Weights of a small transformer language model.
Size: 19 layers, width 256, MLP 1024 tanh GELU, vocabulary 793.
Architecture: RMSNorm before each block, learned positions, capped logits.
MLP neurons of a small language model. Each row is named by its layer, matrix (up: input weights; down: output weights) and neuron, and shows model dimensions 64-159. Each number is 500 + 50 x the weight over its row's rms, rounded and kept within 0 to 999. Numbers have three digits each.
After each neuron's rows, "fires after" lists the tokens most often just before its 100 highest values on Wikipedia text that the model never trained on. A number after a token or word is its count.

L13.up182:542488517474436528507551448520448450520474458474476512496543439563552545553488524525503492488438609580539487482509535433517509502497499491473532450572619416591520553500526650494465425500468440593472497444507488475478502408525548479532508513478500464462523461538433596527504542498411536539
L13.down182:462492471586488517548555504478572488475496597507521463569388508432569510412455440445497553429426517447520550521470528525530480477515505448543531526448460587403505490520483474524475458544477552448549481512409518492518630609426512561504536461531500559498497510452455510472540442494551475454
fires after: " |" 18, " m" 10, "b" 6, "&" 6, " M" 5, "ion" 5

L2.up185:462480536499412519523574458576390497572423571504533453456538467458580538569533456503434501557502566416517418549481426484475401487421555493529499487473413464372519483559536598500414400453583451487509421466452477636397483487465585506548458473496573429494518523469416576477537556446452521474
L2.down185:505518547522415464525442486505481496484538416538525480471487513542524397512492527494497545532480464569544461540486540480596455481482464507510606530506503540479540534571582441533472580525452485581474528494489545537508581510456421375594539443534514549559530478520459511443535456586438454543
fires after: "-" 47, "ant" 6, "ar" 6, "a" 4

L2.up703:432507483465500523591548500462512460477488547543445462525508467539500603490435565461555540469529512459534487493534461535520352498488552541376526497499569463556459536540550539441512514421575583523473514522499492491448566473470488464567460491536488441479516492472303446490505592463556538553
L2.down703:559491580514448558480493479484570572531523504363536460517491579529451442582553477474498459525514418490498521514472546474472493529585453432550416470532473486426570428484508472611563493510471469461515538490456498486521447505500450491452512519457449477527464495466677539455523494531450478486
fires after: "b" 38, " R" 5, " St" 5, "igh" 5

L2.up131:564425562505474542490450586580511531573501573493548462652561411529557487485599435466525543447493569479383461479553463567503408481521550539493503453450477565495506531503439552431517562513495471488472459527482403532453557532462535455517453392605554404507496521453441520486510506496471604522
L2.down131:493414462463515467513612432525545503493471485469493488491469435600493444559443467544433513527519514480499546597571471428590519542516540521451526461377485553558513589488438530528520481568556498586465439473472622518467560460509432513535423498576478565492537462514544552513533492516426553495
fires after: " he" 25, " He" 16, "e" 16, "he" 15, " be" 6, " Jo" 4

L3.up487:471501575521528574414471376547484469528405494521485448513545412443460509576540425418507498525535573463447458520489526576385518483499540532379474487424425528511495406446474547622453423471550487545435546414470435574558529553361549424516519462436452489443443486486468475387526596432512570510
L3.down487:524540512454486545396572498516465540545495587473396415506541582488388486458450395478425453596495527537464494571558502449490549526519476427577597524544542484529477594522542560420536506493468469534510596559605440529473465509487525514489514595542448426480517505567495539430555550517516456536
fires after: "en" 16, " l" 11, "el" 10, " L" 9, " w" 8, "al" 7

L9.up278:479474559467526472539405370502415498403388515522533513461515512451605501503365501484483540522424555473497458549523438520523447479464497490452451529487488494399466452515551579514422431398475504533474515478388536456484491501468483525494458536584575487485411462491458493429556481349441582420
L9.down278:523525485565567493556530511534534558585482518528565494484456543471511506543447503575586509561463488495622456608533450482482529519400469482485494483499516488541436450513487427459479416486528454518414427461454513520571503492577567484435392508488522494448496474522511505474523544572471545481
fires after: "en" 27, "est" 9, " En" 6, "ist" 5, "al" 5, "er" 5

L15.up247:546506537580411534458502491430424425578433552509553525494570573560585543437467425447472507496468487643383501479437463523441428505459558551495482493540498522528467568476481501525427441496529408583498528472514454601434500485430534478496507552518564460512483567443391457565544531471493516458
L15.down247:535567470562457494575562384418505461507421525531608521595454529593589598497420443529484530478519549574462505428466412479412488494462415527482483498463520507518525565488482524487477553492556526496565496535501463470500522438407516538527515453472577436487465566463467440512496506511524494450
fires after: " " 36, "t" 10, "O" 9, "ed" 4, ".\n\n" 4

L3.up70:502429468436605487508528435531523483379550490590481539566509511477458503475544456408429536408460473446527528491577442500431519446407517446535521485393442578530490472548539513546511494461534560503593486469533447493553434518474602467581463597503563552496475512555511501455492518559559559530
L3.down70:524525563432482537499548530490529441553530574470520511463487590388478542479570456463529459492486426508535494506514472411523434527427536440452542536413472538366526373543496555451605498532562561479482483423530451472523540444503491543516486448606483427502435570414495505516523557483516441575
fires after: "om" 24, "ust" 14, " Al" 14, "ist" 6, "ec" 6, "er" 5

L2.up402:560604438421523467382474468522468457468506491582530542529515519469481510488459526513480505501477494504464488470479500493557430392474455488506534494502374443567507529500513459607543572491519497423459552520486537490441576546488485543474517566426457511473484494445525487509522502494647523424
L2.down402:400512470533614493558447486462505529599564418541466465486496405541552501470455561614475575495397426473512523496518544450534606430439539528577438466460371479537555547530490480562412557465577476551477460544526483518499561542555492526509484507482377579462523408498474511465417484529491622539
fires after: "i" 14, "ian" 13, "is" 12, "end" 10, "ent" 5, "en" 4

L9.up169:481567494484577444542511452576417479398533512534479475449496530554542467428457461495516475523490547503573419542467391500462538508498435549510425502495595536487422501530494577462450540459498511492449503403390472478453543525474492511597529532573548490485500386523469547473575483456442546526
L9.down169:454453472491509527494595556540566547474532548623444544377448484618489494550424537585540573557523436469452540500507563468422475459481508512446452512602526487489504599523538456545419451467459471488513445604543549473562570503461498489445456548545505440545494629468421506556536454551546527543
fires after: "e" 11, "d" 9, " D" 9, " t" 8, " app" 7, " des" 6

L2.up996:516452504514500564557501438553453452463428497534503540551504474489515500501515403521603464592479581434506446441548546513446503518530599591427586493467467522541426450436414515483578420511534483558554461472494501559454451544471522433603490459467471478521501534472482481507487480403489510464
L2.down996:493564532498528477503474478452479547533498514460525468511521572505541536473440525489413543501516480645413504515526455504571461598441425366522366544526443454458538560574509511492433598451453473472452542453420559514591504521450495465429511540514456532455474543498518512525569517553508502506
fires after: " S" 31, "w" 10, "s" 8, "at" 7, " I" 6, "ss" 5

L2.up953:554473578478550561538437527540528482442490581478504468419559524494540461536529470476434525523583587492478515446569491451539538461495540519534484481475431502448479539504437484489448573477539451519498406521486460579494398535449539532541421533459500479505513479533448548488568426421508499456
L2.down953:498531520532457540553413462525547458525484498371477502471528539430553434549628542472461460515550504486510495472539567463485496466506415566360438474485449466605497515545518483460569497531427540483521557525482446580478503413467503544496522452408495573499522528498538535492501509453446506472
fires after: "am" 22, "um" 16, "hip" 8, " o" 5, " K" 5

L2.up3:508486460513524520626416434451487493428472452513511553523517510444499553503560508508424675527533625516471518424556479620456438405551501481508545472456499479548463448506505482532453468490542400522510543549464565522546525514423483490470481557458481542552447480506495466446573457447523637443
L2.down3:427508544483494575435561477503491556528467500492472533501400480503451628444525456470554401506434448438471496517502503439518513675481570469466488452480562492448418638459461503539386420495434589480460578452556440499513467457559515561504465437567477458472517578430450564550459485422531559540
fires after: "or" 18, "er" 16, "le" 13, "ell" 8, "ir" 5, "h" 4

L14.up219:462459456497536542545447540439433446431566534568468432568457442505534511483369456547492561415545416488501581450511477550382479535478587577537442411476566438511560484477482520513457543513574536489582513514480633560451446498580504546499361457487543473471507451525448398473487477526429546525
L14.down219:457543484577517415496441469509478591465408530486467514420489586401581533490534522476493496497566624445412461505421511455492541508531464498530549532512486478506512598545537418440413358519515442465465571440433441483570511440454527552490552518514540635521469538490493516506507524443478491479
fires after: " S" 18, " s" 11, "c" 6, "S" 5, "fer" 5, " rec" 5

L3.up917:428470548501519511478517479448522510418348473446454479421564603492544457463480485552460563510568491480544464512533544438551503504503523394462478483486487605423397499580447547539484587433563555522430462553490542472494462465468491584527461444581494489456464586560475436580533531487471531379
L3.down917:583494478465512548459512455463529452557538365485537608497491468447489578486484459533488468435471482484482492476446585557472570539570581480498571530479517461477557404477450356479527427536378505544520558517521418464473446511547518485429465465481484514497447493489502413505503537527497502536
fires after: "y" 17, "A" 13, "et" 8, " O" 8, "-" 7

L3.up80:487490496501564488441467539546436473472478510416513554505529456419492481521470553494493559453539529489470533502411488572385529488446627481483402485517485619429408527521481499482525472414493518582394508459499496512458500434410570505417485520485456495371489549453470504522470476479414545515
L3.down80:583512465560470581434563526506526444494565464531517500527550498502512477471457473492489492465475516470407513582394483568422475439403420479530469440494604588487596431410430475380493531534528478505556518506545544537588511451541556481501465466541486527528438432548507496493509467539577550485
fires after: "." 21, " h" 21, " o" 9, " O" 8

L2.up457:434459539524472516543507436566535532540439587525498473603546433462511482498565498439529495542535490397362492510485558463395495536516495454538477463519444399551472507577489517514554584516609508425519556542485510550443573461433569518474441483492526420481499526480436520524567446543537508470
L2.down457:572559563542462485497531484528572556436441469389480515508454580562515530519475467506453450427467563562468569552466522562580501487479627501476492507474437508443462483544544486581438504503473494571510517477493518513535542559463498524526573461482452472392501566589497389486495457579534479486
fires after: " ex" 17, "re" 10, " be" 10, "e" 9, "-" 7

L2.up948:527526535549514441499454556490504462499452499476512474495513485520567498474537545504579533454568556495400431448545501473415466403576532527504546424448538608450513530520467507453547415429581485462469491477467572504405538441437467503611503480503573472458517578501485512422516489490494532565
L2.down948:542524468480415503553537404582487564513374570422467433513516513606514482505509496485490511575505601518506477493630475439544488505518488568444535548503523562486438527470508558529431518428448531553536551514525444450422553470449459517555514479470438450505435534495539540525437512438489463434
fires after: "uch" 22, "r" 12, "w" 11, "B" 7, "ell" 7, "3" 5

L2.up577:436487506460391562492537525563450460471531508550577464489482565466460455434583493425590564440448522451571489515444461448466532438475462533481522475476494462440547468501423455555572548481607502481515548419455482545546416451484511569511471405502561442468530499517506564486514542568529425427
L2.down577:561526422474644470557481531590475483512544466439419565493549486557519523527433489474518458616454437592421545498583414464589503529543558549579525446521486519497477548440483532517466436543463549500482452572435534438611501539532530501458506528492493483590473537515571595609525526406493423502
fires after: "s" 23, "w" 10, "es" 9, "m" 6, " be" 5, "S" 4

L2.up710:511569530449521564496495481529462530468456469553613595580542439515699455469476443538607529454475602440378489437552475475426435424534533562550526428448498542509555497430459491548568602532576495481470480542482435572443487528463471522502456466473504502454481564464513502542519454441525527552
L2.down710:534574538487448535501427527522502482444595492549501504458464494488509531499530449501545527505560508562532472566461457548525468433528468490527582511471539505538577421534495551492565577431612519447494570463469534466453561529516471537532476566529488598502414542446490507542582397485513499492
fires after: "w" 26, "l" 14, "r" 13, "f" 13, " W" 10, " w" 4

L2.up279:531476487514454554523490461486554412572447505512472439524548474435562514457527511511516498472512519459475473504537473457498487557488557481468545512475421524418404483573504485555619512514633503529465466397493448548492443410497528620568465413551500474484573535415512520624539485508516530415
L2.down279:470478451507534477584467478534542515366486529492578526566639446533526485526514426488456577480460571407512471486531438478453525518477536502397452589468502506484436527584438468521597485488542509474412445447461489486466501473417477586659507415474471530519496555484565520574487488394504553471
fires after: " (" 44, "A" 15, "-" 10

L9.up175:501446509482502564489448488406497426588549516462511503418541429502576514474502503525585545508567457497501464533456449493488480547468587576486607483513386506403404474535479531438462532515564450493461517501481495660400563567493509520511565473417528522550489614462400571564542538466526514435
L9.down175:522512511496542471471516546571533558448428477601520507496442639519427510471558462435461557452409509513383594473516485555521516470472498472599492527493488478529594527394487562480542496434509493560605591566525535386571496456470417468411404475598462566463498444539532511518442447458467470580
fires after: " " 19, "-" 15, "ir" 6, " S" 6, "a" 5, "ro" 5

L3.up739:486484474481508506583493500522524491452477578542583531527507490510455531384540473557471535374458557468505470446517456554497507428396484459553561488553564578539375430526471537459439433556512452541451531537514473460426507488473515468596450500414440558473551508533442518485559470477532573445
L3.down739:569562507569532552549407419537547483528462535474470431489560556488500462509495477450478494500595473555537476505573585534450413401394492566551486467401592550464520484565594509512516561427491522457471583464539527470440537470434505583433548479531477553530441547482577516516552520460438497391
fires after: "or" 28, "st" 13, "ber" 13, "t" 10, " T" 6

L13.up933:506520551451548543533542531482436481375572481492461545609557566585554562484484527528463412437518461576540542496584461537497522491478494593499447464500421539518587491450537601532520430509492479489537563485511564488560562423380474498537451524440537342526511472481488491521573509466389563468
L13.down933:473537466483480610454399442514529519522517466530566392490403582369488454437454490476488481417438538517539382536476573597587471494557444480551502526499517460445397482584403538435475530494615511510452418451455506476533493556579567556440499469548409543520450471506600510431469499594489473521
fires after: "|" 21, " " 12, "0" 11, " |" 11, " |\n" 6, " m" 4

L3.up980:559565462480505499534495430525458517463456482554572446567477499550484554515515499544424607415421583462536473401454540451463526451355571498413496472452622583531490501564506415474395419552447455586440550475406530494545516483474582429490526487484525524518491427469378560503551450376521576525
L3.down980:527611482572457516412507449469590400531575427588544536563578520494549515547434497533463475417586502475442464508476657486514441428529452635536580459593575528572524548523572569496511526505540512441559528484561505522405541493518486553429514490432556460480469505466509403571557517583483417481
fires after: " al" 17, "ber" 14, "t" 7, " Al" 5, "l" 5, "f" 5

L2.up23:531551451536536552472466477551325470522460444518577554501570447474418508499432489405436559445514459491497533519353414509540579452397552382489434506435421513398560539488527474543444398481486520456472470459530507508432460441446605484506470578451472449471472536520488459551540585550505475503
L2.down23:483556434500532508476583493547451482517541519617484460437451434465534460425490431578511495461556486502430573472386520477587531427552595533456484462520494518536591466514407452477416509477519456501574477492511497443457493471521528473516619576448472553543493526591510457489485508478477528456
fires after: "." 26, " m" 12, " M" 8, " T" 6, "v" 5, "em" 5

L9.up367:510579533459569528551508568511553520498601478539569486464496437532470478500479437540446512458496422437493499469427527445516488426467520585508533443442517509510506513544470503485519549514528534539549676513416562507498520487520559573507368575439450413464496447519517483496569553567423598438
L9.down367:528518557470535628412510475501453517432496518429466456573454474476540536555490480512453452527504464408526509532434635542407486547483497479451506553511579449544536539535406539583510488464475513477492466489500438476506492465498466431507592445524499497471552485467428481493559544439515582513
fires after: " s" 54, "s" 5, " S" 5, " b" 5

L3.up988:516562514470432514430491517445366405514527445543531461509505463520546474508501556447459503476434536434466462523414457461447540428462522488465541515359454508573551494557435497630459429513663514437470624497496501408528505480488462497438455490524422489465494535454527503478540500398519545429
L3.down988:593487434522506483479461620463483354486552531375451522495560519430441469533501555535541546402539459534496438492622570516478430592488551518462569463445370410564525539520518491526527546540530433427527556434511520475501471487499546460547473459458560390494529516532557534505492421420506560590
fires after: "en" 14, "i" 13, "e" 10, "n" 9, "z" 6

L9.up306:458538467446485540659525489407525445444559426538485554601536475542524590500505508508512578459439561557526422440546487429485527497518542546463519476458517490583547530532559523529488500527534478533530569481526514514461530556516501514567460502403462509521489524490528494475518545400572544380
L9.down306:522514496552534549492487473559335520537470584464548485494453444481485546557412562510404520531442478442533518493508551384493552422427470499351560484539473426538517392471544527572517507492486545574467499441471504549472577463495569503480451509469425417554473540444518482522592452600545395477
fires after: "re" 23, "ir" 11, "e" 8, "or" 7, "tern" 5, "ic" 5

L16.up251:506489513419475453482553494551491539477473418494522504562503423556483532498496444532577551436511517494473491479500513528447510486492487563489495498448501539389513557532515461434380465541557487436504479479550479475359392490495485450539486540440425412375514596425462464495531438495492475527
L16.down251:447385538514546555582480480451525495516606427556441430466590499508512509421457606459597447497467428510464440579490484554604406411452511500540560601553455358531433491433499449530523487454489553503556527535463521469559554514445539524481449471548578574496505548479451564492492439492467406458
fires after: " " 50, "." 9, " |" 7, "," 6, " –" 4

L3.up363:454412594485531472419518533552491521495436515461451508498538499465504515431506547426539517525551496453483533512388502516498537461454611544508546486409489494487439453531477428536523509482523482449417509492449547507523416417399468556506494544580512419481507597488452520608518417599412563481
L3.down363:478470458484503426483592482582391520504500438557505566472482492424450516476450485527464480407475504465445505504466470511594506509540611454520485477448506629489494444428450510462487432514580465497530506457502541543515513535436519478491479523533445414422521544501384458547491604491457604538
fires after: " A" 29, " |\n" 17, "A" 10, " O" 9

L2.up897:569531456424555472448520512627426533492430506488501595641466581527475501447519451424496518442470466439553525425480446502448470540448475516476504449438565562497497534511459467558502588491534386492544462382415435538449561497457553533446461437484570457442517453480364563470501520483495501522
L2.down897:581520482459539467466521493574478475474481521496508479443477481494473494470517603483430545485428486543444490540519509468536460579577528543580579489504482403529449446554563550551548520592505508494496621502409524441519467496555589424503466542498564515468540514543516473424559412511401460525
fires after: " W" 26, " w" 17, " its" 8, " p" 8, " h" 7

L2.up483:578472457518492488544460524622446460516430532519543504548579473483469538545565442458518495444450493401458460482398498508417464536397459480477575507534537487522477452528445459510496473539621512519537520472413545506363457502425456515537459459491548446540512538456410541476535476498483497490
L2.down483:518497436547508523463475505549483471484508389511550464487437480443535549419485541455531503510498491458429535543507529525566508473451422437507587492520468522525509543546558481464477533435516427483521573556514569496472557437471556513513483494573432485466464446579457592591471463473509496494
fires after: " W" 18, " " 17, " w" 14, "w" 7, "es" 5, "ot" 5

L2.up739:453454558534530511424398543462432486514431503467554515510555427463515537598557514505526588548577503525331498565434488566430421491429507523450511459565442600398535491484475540492562496507561431577395577516390480497509538450422491504526489494513519434442534481452437521448544513528546570450
L2.down739:460473494521432577468406544521501481524518525543554621519519485492543574530431498458407536549477445489468440465455525594575380543470486539508512544519581485460503565516570535456535479513448503526423542538497465510391583497526551466421542491488532501521520484539485362424512522464446507364
fires after: " L" 33, " l" 17, "l" 6, "a" 6, " n" 6, " a" 5

L2.up342:536532496559473499594455496451488503517512563537575489534584550487466592472513496532482506469515543499515547484425512454394501422382594498560510461538502464510466526586550437407660504518476572511441535476525404461381503454494524470545469450459463500517481500449490539509538539413515543445
L2.down342:549516526511490546477538518493437462402478487520570520454478510574556395601467499565522471557440536507531517537465502595564440507561478467508449465473472545502567455419594579460360485580462450523523419507498544478600513537441486556464566478511472516602491408482490373509481493530427475496
fires after: "m" 22, "el" 9, "s" 8, "l" 7, "b" 6

L2.up830:537429528476540449609445477492534513482483560456474486599531379520506450487594465446517498475524486453481483493532502617468516470561563611500507507486513508478447533407463547525499535533560528451477467511479469480493436489413582468472470481530459442491487402478524527398527479494586506551
L2.down830:536440485635489499372443439471531493522428504503524486472507454426518410554489516554402521511540588497407455529456573561478480484524533550550442526528515474453522457510500489525542500506446511501441438547414490496450481516461458551524529472475484471415508511571581541505456436502507512608
fires after: "e" 20, " year" 12, "he" 7, "eam" 6, "ew" 6

L2.up509:543615451453535502423495462586446504518571442510478387491503531490617580452488547486381526491450537524498520577446507488479430437432534564517535437455419501508504530530487578440559466525469450448531579524509517477475516492475570480512472526527505483531467523455498491561536423481590557432
L2.down509:550544508506549493446506492466517520563496507528404468523439481491553499543562536508516481535515467419472469416513436544530500538519501498550459526531502469524502487427575472413405516489470535524587424488549523400463473457590414528586522483468503474526470494505572492527477436514489450539
fires after: "am" 27, "l" 14, "el" 9, "um" 7, " L" 6, "ec" 4

L13.up495:571535470486580508513552541515453526444516495486513481535493530492522586526508436495528523511511502443456490502536453568427553560392548482463428483465424547390464529623446485517498508414512465502541545459540502503387348539454469575516460575509443550411456577525473529522552457553434475465
L13.down495:487560530511533500484519495584455352581547531459534538506516521578586444515494567481464490457498457436476459442508451505465529549476465521528615537474638541521458600447478538483531512500500441476482515518496513504501561512449433508514498454543513476514434544500487550521492532495544491424
fires after: " " 38, " t" 7, " E" 5, " B" 5, " e" 5

L11.up914:462455526545527595458522404454480428557590434505414422478537575521519599462545465496449542477586569550468475517575447485486549471435482517474458363518495466532567520473587640475482500498557447465488580510507510486547501455514583530558387484496475448497469529488530518401520503544546498415
L11.down914:569529473443498446551426591524605474395443514460546489485535529565507501454443534488481542475467487387498467477429447538520561443466589476481609529482500562481425500596487451508479465519503501486497462455447576575427416546484445552579506411509508553433512458453497582527446538573430470584
fires after: "-" 14, " |" 12, "|" 11, " the" 9, "art" 6

L3.up37:408514557499546562556466413474445419471539475553467419461508502491486519502421545479439592461450551538577493570593455462490492444484486564487481445471462511462507495566507626487541407481550467487546492541548496516534476539454556477614521479487550550506471539584521541477586635555495605480
L3.down37:570466526499602469409505506470512504496427474519596539475567534487421550521604537550501438412489512520542558380467499500530508515459411462538432537515497480406479531568511425545536541524405569534613529438457460448586418492591547523518463438588508545439483440471567522490446474552537438468
fires after: "er" 14, "om" 13, "ob" 11, "il" 9, "ri" 8, "if" 8

L2.up392:506445506517524581487428506520450518507424474500517474546550517497489494463465427502475489450548588437540450496468512462446506489451522473474458506497439509495321493494482425545487464562591446442521553415481532496517448426476472546512446444477439460458545609520570518610544520527493580547
L2.down392:532452462521522577416421533561427558442538483490456456503474436572488485549509444576552493569635501555468532518415527494510519475417472486490492495520418464569482380450530589487545508522441508506480512518519529484543569492493480541477430487506475470526489451490548486440460446401547565535
fires after: "v" 43, " D" 8

L9.up289:483501496408526401622451442462465544410490488483484541429546554645575497486477554461422628544454482504464406484513381520435549510555493541357513470538579449525491566521424510539479501421457467496519532530473577486461505517460443496518546514506542526538509449488420528506506451492500602438
L9.down289:524585466605396610496535524534577415551539555640511592449478408594456421483479465484534519423582487473459556587531478556400454598450424573505428518528448523515517553490526521484587489490499544443490491500491456620552408542568580446497431512502468492520545505527586518526477569512466518516
fires after: "20" 21, "b" 12, " t" 8, " app" 5, "qu" 4

L9.up436:460525513522534517520454498431410499534509508459416521520453409492515432550447563443512466552483485406533365513451491468475489438524551505409593499386417527537507539493464515460530453528519506467497466538408410607461541576514571478581451561413442474490502494481571490452491493406521476520
L9.down436:529500458489435452591485487589535488517522567442553472511558563478444531462560447522510601508529478430522578459546442479503440586526549512552486524487563348430576456547575442483534556416592489456490519429605511461472434503489479555457519480533494532503581500502428550544486624567574484414
fires after: " S" 14, " s" 13, "u" 12, "s" 12, "o" 6, "en" 4

L2.up583:588434560495512483478368465456435431500479409537501484490494513448598529505459599481403550505393529427507469537477495500492523541477604498491482473372490490454518514497482491566547370545527524460479485419544523567572539459477640550535446458482474455509510537509458504514535487514585568578
L2.down583:501477563521595515536639504467469528519523526506481471528539425460544484463486444460519517478447476500508458468541448467413473434456501549498498558536373429571378496439487476472377551553449576501510506449368551517474482602529518356503397471519478481536504581508571536526515433470520429501
fires after: "l" 30, " L" 13, " m" 11, "ron" 9, " M" 5

L2.up530:662435496466577434499511546583461539514484512571591544598572442526480512434508477430451482491507512532455560483464425575483495464524473601541350493530444495473519557461447496523498588603446424512512537454478513501541499482484532575535468476551517481522513443460426595504562542490474608447
L2.down530:522518523519506483498456541522534525548479413392528540471567545445534520506547537498490516442522443422565526535554528572547397528525548551498474562503515470470456493395436476609413545615484510539528414522495542459525518474624551442470409540325507466525506473461599437480502497452457423521
fires after: " le" 18, " w" 14, " to" 12, " W" 10, " M" 9

L11.up790:405485578522513499466460403490460380559408490453453464468485438531520475565560500449376504528574499529465544495555457492453494526420502507455444468477484554516554468501516539557450520598539462511402587425364541529553497417450559520472390646508515461511490461540461507435503501481511561546
L11.down790:516477467410540462562550526565385499446432550527482459529507588435514597485554500479460565421515476506459399481427506515425556477486548567541517503548476484474445559473541456437572568527546426563469471559533545543536455544523507612608546419559495425449534465525639545566521444494389503601
fires after: " |" 18, "|" 14, "al" 10, "%" 8, " " 8, "es" 7

L2.up420:494517541439518529428461429505475474467496461478563533514554511529412403455477535457467504485437445402471516529510419487480543462415536503533362545520485502451325418549482493580473422459471602512451501486429538495515458380500586493510483467491499449490441546594470520538510450507553546465
L2.down420:544537464519537471488586532525559566453434570498472551426545459518528469472498460568556530493531595594533513508525558514643495503538539514495552460514573499599466449480566520479516568532441404553436540603520420478522546541408446390509500530453490560492479495535558456492529545441527457428
fires after: " N" 16, "ver" 12, " T" 11, " n" 10, " m" 6, "ib" 6

L11.up206:498531379530423511471515487422562478527571570589529458379485483523506634452514506508447463480505498477479548496473465486532553484554527451542469497481532482457515515502444519478459478501512417532474529412436500522423564469525502499527495565554476481507468551540495422545503474494491544539
L11.down206:516560560449526444439493544539421427427527496461547514526493533517497410542517501544493539488542393476472414528525483543441465538461472538476526489523480510595566501477512479513546462485551556491475503449535433558540441543421497520568462466505558526441542477488508569441508593500530486488
fires after: " the" 22, " " 17, " a" 10, "3" 5

L2.up1022:405611443487548491559427497469491435461537498464480399552538590471585511593472491470495509435441550382548520513575528524457526386487522549612479478375480584509518458480524454488601536510565548474444459500552425489464495495472536514536531561380447529462509533473481534532525563475465590572
L2.down1022:536423559459446561545505483482589545481504519501494562499542472447457518477492378547525524469479501548428526471403516475422541460513518430570470549515540461486517449374573575466446505535444457542479485521476602542502475513473474506506486451558573454519476415436500536500525454446647541515
fires after: "b" 29, "in" 16, "ur" 13, "or" 9, "m" 4

L3.up478:482499607540568483412462544492482495542420435400586526576544406475520492512559436499516568471578568433447498440405520532490497472545550489456456459504559572430441510572488445534597556505534448504456521503467528506532499403465517557503478446468479369376528624506490474459560520456461543496
L3.down478:484478495515538569401525492557522475537429447432483522546445512494559526547554455485575454530536447550621503510470520546470543475442463524558440508542546488548454474486526527414513429516447451458437625480469542563533531546428591602464398578474504504533543476512521610464546360477499439479
fires after: " B" 21, " m" 16, " d" 15, " b" 11, " out" 5, " D" 5

L3.up645:487470511511451499504479536549532435517395465517562401575473506520518550458500501439509495469490519490446475535500459592456486503535493557446467497457489561445484501478455518569413520535494479457438447542458445592558450522479579570495521489475506473478486578474470539443491542517550556436
L3.down645:461563445475478523484442471483418514488475513492501471384491533500528515555469487495478448408543544443489587484532448551459470503473452504453538447437443567524460556494508427521524571451501507464485417433555447515615480513593491602487580520482469556506515503559504473560476479567555475480
fires after: "g" 18, " G" 15, "ak" 9, "al" 6, "4" 5

L2.up10:458565489465557478452564482535349404527523533478496503548542462480499437470507440507532535458518428476446510482468427492445513467475537514461403474545464488446522508544524496496563495531568478419525532501475485556415510405505552582520491492512406456394476548427480508521535429524491511431
L2.down10:541481512501548503547449508589428407540493514467507474525634495458525556372522500451573500432488537388483498521495485550450476456464526560452434463539455458493391501591560486477573534535569547439445497408503446524456474516480476556605591528464452483437493553528460518552551557428476480519
fires after: "c" 17, "ec" 16, "-" 9, " " 9, " (" 8

L9.up303:508517461550462527625544524498469507416500573532558567508543503443540407478493511527521576352366502542531463405454503504507535471471532511485621487519542515431496511513550492511445492508518509555447506517503500471516497395415568545505522503436480536385503446486472549470500437571506462416
L9.down303:431521525464521553508507454574439518533441432440420437502506523517374520450501406508516450611542545501526550441530556514479517519506563537536472479504421511453440431496508555476621540450567492519527451507571525469481541497540434454577526498595483510478530476415516636504566505488389383521
fires after: "s" 20, "es" 12, "ts" 7, "ation" 7, "ents" 4, "ing" 4

L14.up14:544470554474587513421497508551492499529510439530507561512501500537545462486497442499482502434442421560504487456506565613370504528422508496393456441525471552398467566501504514455448477522533469486501528558474514503353479490482533548500465513522506476506467560459492537486504502436491488452
L14.down14:550528532439410493499612510483467458486491478537466592478636500551509520541441405481544618490505467455539471450493538451406476565438420587600483533506571497511486460525440486530535669544546527533540465546483507471436514416570561500532449533522583473525489508524483473496552474568446430431
fires after: " " 55, "W" 9, "." 7

L2.up536:469514532538505521566532510577467501535421521554486429546516415503487450414526444511604479516487418468540458419507502563465466499572507462552464476575451450480459527476527482512621615510471600519543527440532549553507354474494543472543466410602417539505519580502486510517527521517415498453
L2.down536:460481497479463491479442442502532462472532369454479479456536585504575454513488577474419609524498605540447517566384492552552428460380544544410550545501456504468602457576523551486421540513495462415482497561478545518452600493501468571500438509440620509543555488430496444471511498485598472541
fires after: " re" 25, "re" 10, " be" 8, "om" 6, " has" 6

L2.up1018:464513504516555532398490441449428464461488544430522377482536459543545495491455513479447520568564597560443530528507467511483522475437501423551338519484446460468526567484544594538498510423524436456418465591502531585612472434448554586588470508426498496487511613409446541509534470454538491422
L2.down1018:412550474475546505495419482451508478547478521473552525438533523562478494442516458519427487529588553446541579529562484537468453500530475530496523551550458513389493467515463518546485484540514554552585475434334570565549521510487479526436532536544494535501459575531496573569517478512451438434
fires after: "m" 24, "um" 14, "v" 6, "am" 6

L2.up593:492435472543580491535477431507507500543467505514549437535528509493542564487522534493599565388546420418510393523517460513414439427511475596541479471527473527464485371493490612548513559425572477445471542549521479455442542524468515519571513527567421501466503603523470448537552541500601510507
L2.down593:416529485457528467452515503441435622515447465462409531461522508477534506504511520502537463474555517432412409462504559553518425499476516417512475515578505484517442434440537524499467457491506529509466410434594550583600490530554455648484454479485494441480545434436370509501513424463537466559
fires after: " d" 17, " R" 13, "e" 10, "R" 6, "c" 6, "r" 6